MLP neurons of a small language model. Each row is named by its layer, matrix (up: input weights; down: output weights) and neuron, and shows model dimensions 128-255. Each number is 128 + 24 x the weight over its row's rms, rounded and kept within 0 to 255. Numbers have three digits each.
After each neuron's rows, "fires after" lists the tokens most often just before its 100 highest values on Wikipedia text that the model never trained on; "fires on" lists the tokens most often at its 100 highest values on Wikipedia text that the model never trained on. A number after a token or word is its count.

L10.up418:122120131127131128151168140152134108141132127111131151108106071152110124153122128125102117113113127124157104127143115132149119098142167124149132119126126129132169129096121122124103137104081153123117100134061121121132158079117117111098138128161151145117131110107139140161181116095133129161095141098080087094112143174151150126148142106146139151166132114141107133164160108113138137104155
L10.down418:157148143163126145097099091122160098071104105176111098157114143113148114124159168125156162135134116134139142119111139139069132149160111132122137145139114155129115131137136131112125167132135086151151112097151143098096117069105176123114109128151146128143120164130112178154152144128154139127127199119103125133132167108127123173132115092114134120096086099162145119116133156142144128124138
fires after: " |" 42, "ad" 11
fires on: " " 30, "st" 11, " +" 9, "+" 4, " Team" 4, " L" 4

L11.up1522:084166141134178143156132121165171119140144101112115169129145123112108093135153103178111123114126154110114112122106157125128137114145162130127118123149109167175149148131091136124148103146122124124120142105104097108166144101118164109124117132130127143122125107151143131128182149135143166121119096124127111117124129140078160162126168123124089153107203179138162127094154102142110154114124
L11.down1522:091110136105130150146133112148160075125133137147115118134164138191092151139127110125161072145135143119109147118132099137113122130148081175153111118141078157143157106099127142133107169126118144147102103123112120132112161153162099119159132120175127096141144146141121133102141143159134100160117117132159135120132108126082138120133087094076158143130101144145126128095098140147140091083177
fires after: " |" 38, " B" 9, "," 5, " R" 4, "8" 4
fires on: " " 36, " (" 14, " +" 8, "ian" 4

L10.up1044:132185120082145125126128121122130129146121121133092134160105182087156133163148121172118091119112105087138137123118144138174104148169130096149157140121132121136151088099155130129140112100101170125138097146104100134164128145106084127133108155152176154133149141089168078125154108085120141098131188109150062096112135139092153149108114112148129109130134111167099127170148131093146124122150
L10.down1044:091122120134164103113145126141130115116135141106129087128146127093124111111125115153188130128143156128147135135149135106124132134142138141135135173113134136121142142104111138135107126101081148217108136130130104064120168142131133154110131140108125112086137149099148093127175165119111144151137108154141112143153102128153118139168136125134108106118123148116118141115134085114136089133125
fires after: " |" 67, ":" 9, ";" 7
fires on: " " 63, " +" 19, " (" 9

L8.up117:135105140085126134097113128139151123130145062074104153115134100119118185203103124108142117139121107128153149171148106120123102139155130147123163122122101146132154127143139111099095088086101129101150087086105096139132135164149144117112141169133086100137145130105121123155127104134111128096127178148134074136132143129116129126162085118086156096079143152116113100129111129139116134146160
L8.down117:159105149148120093110113099145089160163152133127104125119115150135109127104140074184120075138161164076141144157121129106143120117095122119089101106167110129140100128127149090144102122169128096154102136121159106107087113102157123128135141136104124122105130121146144130132092110124157138158124127131140150069132146091138121138148139134136134138128119172150126158137154166148111130149122
fires after: " |" 44, "|" 10
fires on: " " 69, "," 13

L10.up1206:152140122059144141132141154125124104130125136134137176156174132133151129152100150090150111075105076144127113119110096146126113144142134131124131108097105131153151120118107099116112168097101155086128115106134146099133128105108133135123103137145157126083158088115145128122161107120147099140145096062119079114126143157126100171121140090104117096137129117149107131166156174127131183122103
L10.down1206:113137115076119115119098158098134122095137106110106124122112099095155113113094141127123119117085122155151114116122107132158165132132112107114070119106152123147139116121120186145115141120137065169128110119133138107093107122095179176116070139154151119120126133133131094174145138134090131126130124114088098109111131156101129149150099144164124121128111110141108127093092117113104136127117
fires after: " |" 31, ";" 7, "1" 7, "0" 5, "2" 4, "5" 4
fires on: " " 41, "–" 28, " \"" 11, "+" 7

L4.up759:185149093120142131117108132137150088111148134151122118131106089125126127101152131184115161147137101116122121098109126094122113184156090122151144096136171052156126141124130155112157128156141137098149120101100164110098133113136129118102124117106178103164131094116107181149132137146142144100150105134126133119101155163149124135144143100125140145106150121115104133129150187136135115077104
L4.down759:148099107133125139143096141142128080128135106102146107084170092077111152195126091136110139129115150111160145151115124095115113117132117135113089167138126106120105049166133120108088103133121096148084138157128127130103168132128126151099116130123142068123099124085116117116096092122146151122133112122139116156155102100153147122090098091126160160130141133117115144158110164133102103132113
fires after: " c" 23, " C" 22, " the" 7, "FA" 4, " end" 4
fires on: " World" 16, "ost" 11, "ounter" 10, " of" 8, "ut" 6

L11.up1276:110120107107145117137151114124183156163151107095131099126179137134096156166119106134102132133126106136109144137121125164093117140149124119146180113114124109133089093079130152129117085083142078150107120129137110180144142150116127156129142103112075157121124134117140118139157138138123118130123146122107088089128167116150164144121084129115138105106131124139150093101122141110133134182127
L11.down1276:077108098151129136121141116124082129098101153132167190124128159090150128096172104158123121088094117146147112112118100145122115120083132159132110136134116137158150099147102090172145117129166114153090129124107110122097149109142157132110144147099127134141128082112123102151139151150169125184139099123137142134123140133127135133165128114156129104116160096152100117115147108087126134148175
fires after: " " 43, "–" 8, " |" 7, "===" 4
fires on: "20" 45, "′" 8, " " 7, "," 4

L11.up182:123129133154149118161136142133104136138159120138153092161112156144142157153128123123091116124148096099189132153110133138171152157157116106152131179093161158127113130097165117117120122084100152118146121118150135134166113113086116144128094143187146085110119081161105173119139083120162141132093114116105137045116104107157118160096130117141088114148195123151135140107163174117131138134160
L11.down182:160121126154098092104147108131107146161129114112112121169114168079151139125165129141097116100104116137129131104124113141117124168140124136127146114133165107104161123124120114138125122112118103140118151091156133150129138121128095105187124092139151115109147130160144137139111080163134138136118117120097143093141115136144164086171165106147131129148107099085139068163151143183145074141154
fires after: " |" 54, " " 8, ";" 6, "50" 5, "0" 4
fires on: " " 59, "°" 11, "′" 10, "19" 9, "." 5, ":" 4

L4.up665:183130152095116132134145114129155107133099115104124165103097151102153139171134114169150141098138110103153131115114091125118117144139115155125163118130131153148121081103129105110099110112096092154095119102132143101124115109093139169114096164109109166144175146089119129138149087171165118119147149153112126093114152101134082110144113102126138109092106102143107124123058138165142096118101
L4.down665:107111096179107130122120121148111139122130118104118133137120100108127116097127112135155141165130140122126129136113122144158123083131104160094148137113124112089121130117101113134083101109135132130144131150145135115140104090150145151139139187117127130112112133145152126119096114094140114126119116152074152143150142130097108156140136151128167122125127103148104129121121167168118092118124
fires after: " in" 20, " the" 12, "." 12, " known" 4, " In" 4, " to" 4
fires on: " an" 13, " same" 12, " two" 9, " to" 6, " (" 6, " An" 6

L10.up1057:136138131138140136082168134126133123122164123127144096164143137111147147087081117104120119107165099105190163121122104133150112137164116068118140097135141099132144128118134161126125126124110135120086082106116142106110138128133142126089110136158143058157166126140179081125168118106141117116182155126142105106092118132133106148135138054124109150168130118130117121161146128098147122114165
L10.down1057:124129114125142097114066106145141104108131158122139135115104165145130125130154094160165150087137098142140115135139128112120100140110150077116133118138127142165102115139135122109136112121107124140104134089134126103112147097144152137108070140175111144138125141106141129145130121098127165123120125122110095100139139126127137153137071123133102139135087164142146144089119126139161097109115
fires after: " |" 43, " on" 24, " On" 12, "On" 12
fires on: " " 62, " +" 11, " −" 10, "+" 4

L11.up1230:148159132112108117109125120122147117122164112115139106147153145130117182151159134083149143096139084155146127151103077154149140134136121103144136151150118128155113099116114148093070140098098093146131141153147141122115099108123145091117131131160147119112132124134149139149190108107131111107096142148104108101126167114126135124085095086095127110106098096128125106154121137102136116087125
L11.down1230:105121113093146149102142134145150110133078106156161109132161166108140120136140141138113106115108166149131109114089117120121036129133148141113101176129171120118135103139141139158134126110123104078125128066102122116083117162099115131130140127158135141144122132071190133087127106133127136137131136073099097111126117136075118129136142120111104120136104141138151138136125133137147154145134
fires after: " |" 43, " On" 8, " on" 6, "AR" 4
fires on: " " 96

L11.up1185:117170128162154098127112086132155139126154133122105118113120169144191103148072118164172079132191090105118126162136125124157108130177131154145133128157143127130105121121098122123144127103113144133151171104116100143103083127148080106158121141147121139102148113098118147119163121088118129120126161132126125143140144160104175112124123103092120141128131130171109126158135091138132152127128
L11.down1185:133166140078096129129132150130132115132140120147136140117108130144077119126170140103116105147120137126132123165166165078117139129149113132187096116124150136143174101093131138133104118133121147141126079092106099104136134123145106176144119141100156137147109163118122114137152125125119127101096174129156129110086083097122132177148104169112146122071138136128134142113141137134110132146141
fires after: " |" 48, " May" 5, " January" 4, " February" 4, " April" 4
fires on: " " 86, " (" 10

L4.up845:143121132150124150100127175120142106149130126096147103127137116187158135131116109156117133137159114131145166135114089110119101133144129118102127128152121130110165143114136121098146132133127116099129131121109113065146099085111141149063096144141142133112141093137128133140132133133128081101157127135106147132184089137176124146124085082142136149091125122119140080106112142123131103109139
L4.down845:082167132139120147129150142141135138136120164117129112103138117115158162129127087111153150114130112141150144100122082141076089153109124170063125142130148098119104111128113127155131142120160121175100129123132066120119116057084086139091113141105132123114168112124118092151091148113114102130093087113132133126126103147157123128114062100136163123102097139088128169102131138131108116166128
fires after: " v" 19, " Mad" 12, " K" 8, " Mo" 6, " S" 5, " Dem" 4
fires on: "on" 65, "an" 16, " Har" 11

L11.up52:118190134121116138149134189140167091169144120110126115111109132099140141112110154150143110146130085130103130120115104116148129084138160129126132123111124108088130122131091132147179143115139137137156102109135131140146149119130127148111123135138114158103149125098157114114125085118113099117150161104092100150125126172135147177159102125140069148176173157101092161129114154112138176134135
L11.down52:101162134128111149123132135117127119109134107166116148088111122152128086118135165154108142087121142107134122175134123149196135085134117108150087178127152115125125113165170138088090149150139105125182126127100090129148149121108143114099096112155155149141103158116153131134082142155150104136129119147144031139107126113148123134156129153071104121107136093108122150141120133098128161153175
fires after: " |" 22, "," 22, "6" 6, " ft" 5, " in" 4, "32" 4
fires on: " " 37, "–" 19, "." 15, " (" 10, "97" 4

L10.up14:136181099131129112095159131123145139117093117098128105117158145105145109122119132079131129133131109161172132134116102109125113115182107155111173188151146104141117114170124141116132144135116104130117144126135148093096094143128111098079161144136162108114118070181136160088158115118113099116141162132123123114137107123129164134116145121119139134140128079146087140129131138129152106135139
L10.down14:141136132102094105132101123139190115116151135133134112131106153108156142131135145130079132151110154117179160139111107131119143149108167091123123125122145157138125107078131127160111089105154153158109172130093129127114082110102072118171129104170148140087145116136139119137107108130125141169106147125106134097135108156135132161112147156152134147154128123080141124132169132113130136118128
fires after: " " 27, " |" 14, " On" 11, " on" 10, "|" 6, "On" 6
fires on: " " 66, "20" 8

L10.up1035:126141162165135119105153098143168135122132131135146163106150109142107071138061104152142060114115119156142141148131114105140148121165098117137145104136158113159139132110143138123124122160124117153124122142093139141115130139104192122139071148144146115116134080114181119171151140144110089120127140121139094152101109136069132132132157115142143101083175168147132148112099115122117124097178
L10.down1035:129099109123143148140131138153161079150143109144110103087142152128127127095126111157162090164143145113096135142117139135115130134153092147137120140154070137160180140135140123106120125096123155096052112135118107107144125153138112163131156141121148137106114140080133150141171151106121129099150122098145138156148146099157138120109136134063150143081125154122104123132126124116115125109161
fires after: " " 30, " |" 28, " (" 8
fires on: "19" 37, " " 30, " (" 7

L4.up404:130117131142122141129095129117140085163139105154107117073146153159188147139093112111113115150167095113149131138133130152108105186133132110120149104137120162173137122080181137120101121135101112099178152139130108081114145106097161169107130101149097110121153126131154128074159087163167119125139131139101113134139100145135134161121120138057119176080150133102107078117138138133133126110109
L4.down404:133148140117129150163116123126102126108181115202158165106099163105168131148093127124063091125110076149109144174140103137169104163131109151155152102094148116145103121144121153120127152156133135136110108123130139145152165105157128128127174088137061157156198108126128109122120069134095111131147115115160099160142138118129123169148149145125113140152092133152134117125130138107117151168110
fires after: " K" 23, " B" 15, " J" 11, " G" 10, "K" 7, "-R" 6
fires on: "a" 32, "an" 16, "o" 7, "ons" 7, "on" 6

L10.up805:138113116094087151088151162159147143127101077119138147095153114139116103125117172094132087100162120142125109126117109111138169113122176157097141143079151118115130099141114156129118148085110120122079111126122165121091154104178145101126164088106155111104120131103145113107189122143137106157114149133096127131138156147115171123171180121133134102148108169120080102118131108140159106151142
L10.down805:141133104118121137112130148104145129123109109117158125078133136102128147142141139135129123131146157146145125159114116119102097101119117099130130128125142126108174138117162108098182132114121138163110129101108159073123106092115165133147105119133181098150110195090127145113135142122134179131149145107125110087121136101128122158190162130176113143153156130143184124117134113118164102137101
fires after: " " 40, "–" 30, ";" 4
fires on: "20" 55, " " 5, "19" 4

L8.up800:103125157142156103099139191135160104112151113176153088123121124134139132127122120095158150128161100111132127098118167122149081153162134154148135107155146150135140098140129142096140100118116096121132112151121130105154127093142160076108129124188150119133124147145139121105162081119157162117122144095146137132143149116152110128098089121150114102145108098128121093157181153140142148110158
L8.down800:110217126083112102121137122114164132146103123118124134144179118111142093155107107098118105101157089141137105136121161125107151161161138082163119150156142117118142122132129112131151092113140116143130146088133119093099087128090154134106086109116140127119139125119188126102141128128135151087139163100087124096119159112121123147166135113124126069105124115120148163115150129137160166118150
fires after: " |" 76, " " 6
fires on: " " 41, " +" 24, " −" 14, " |" 13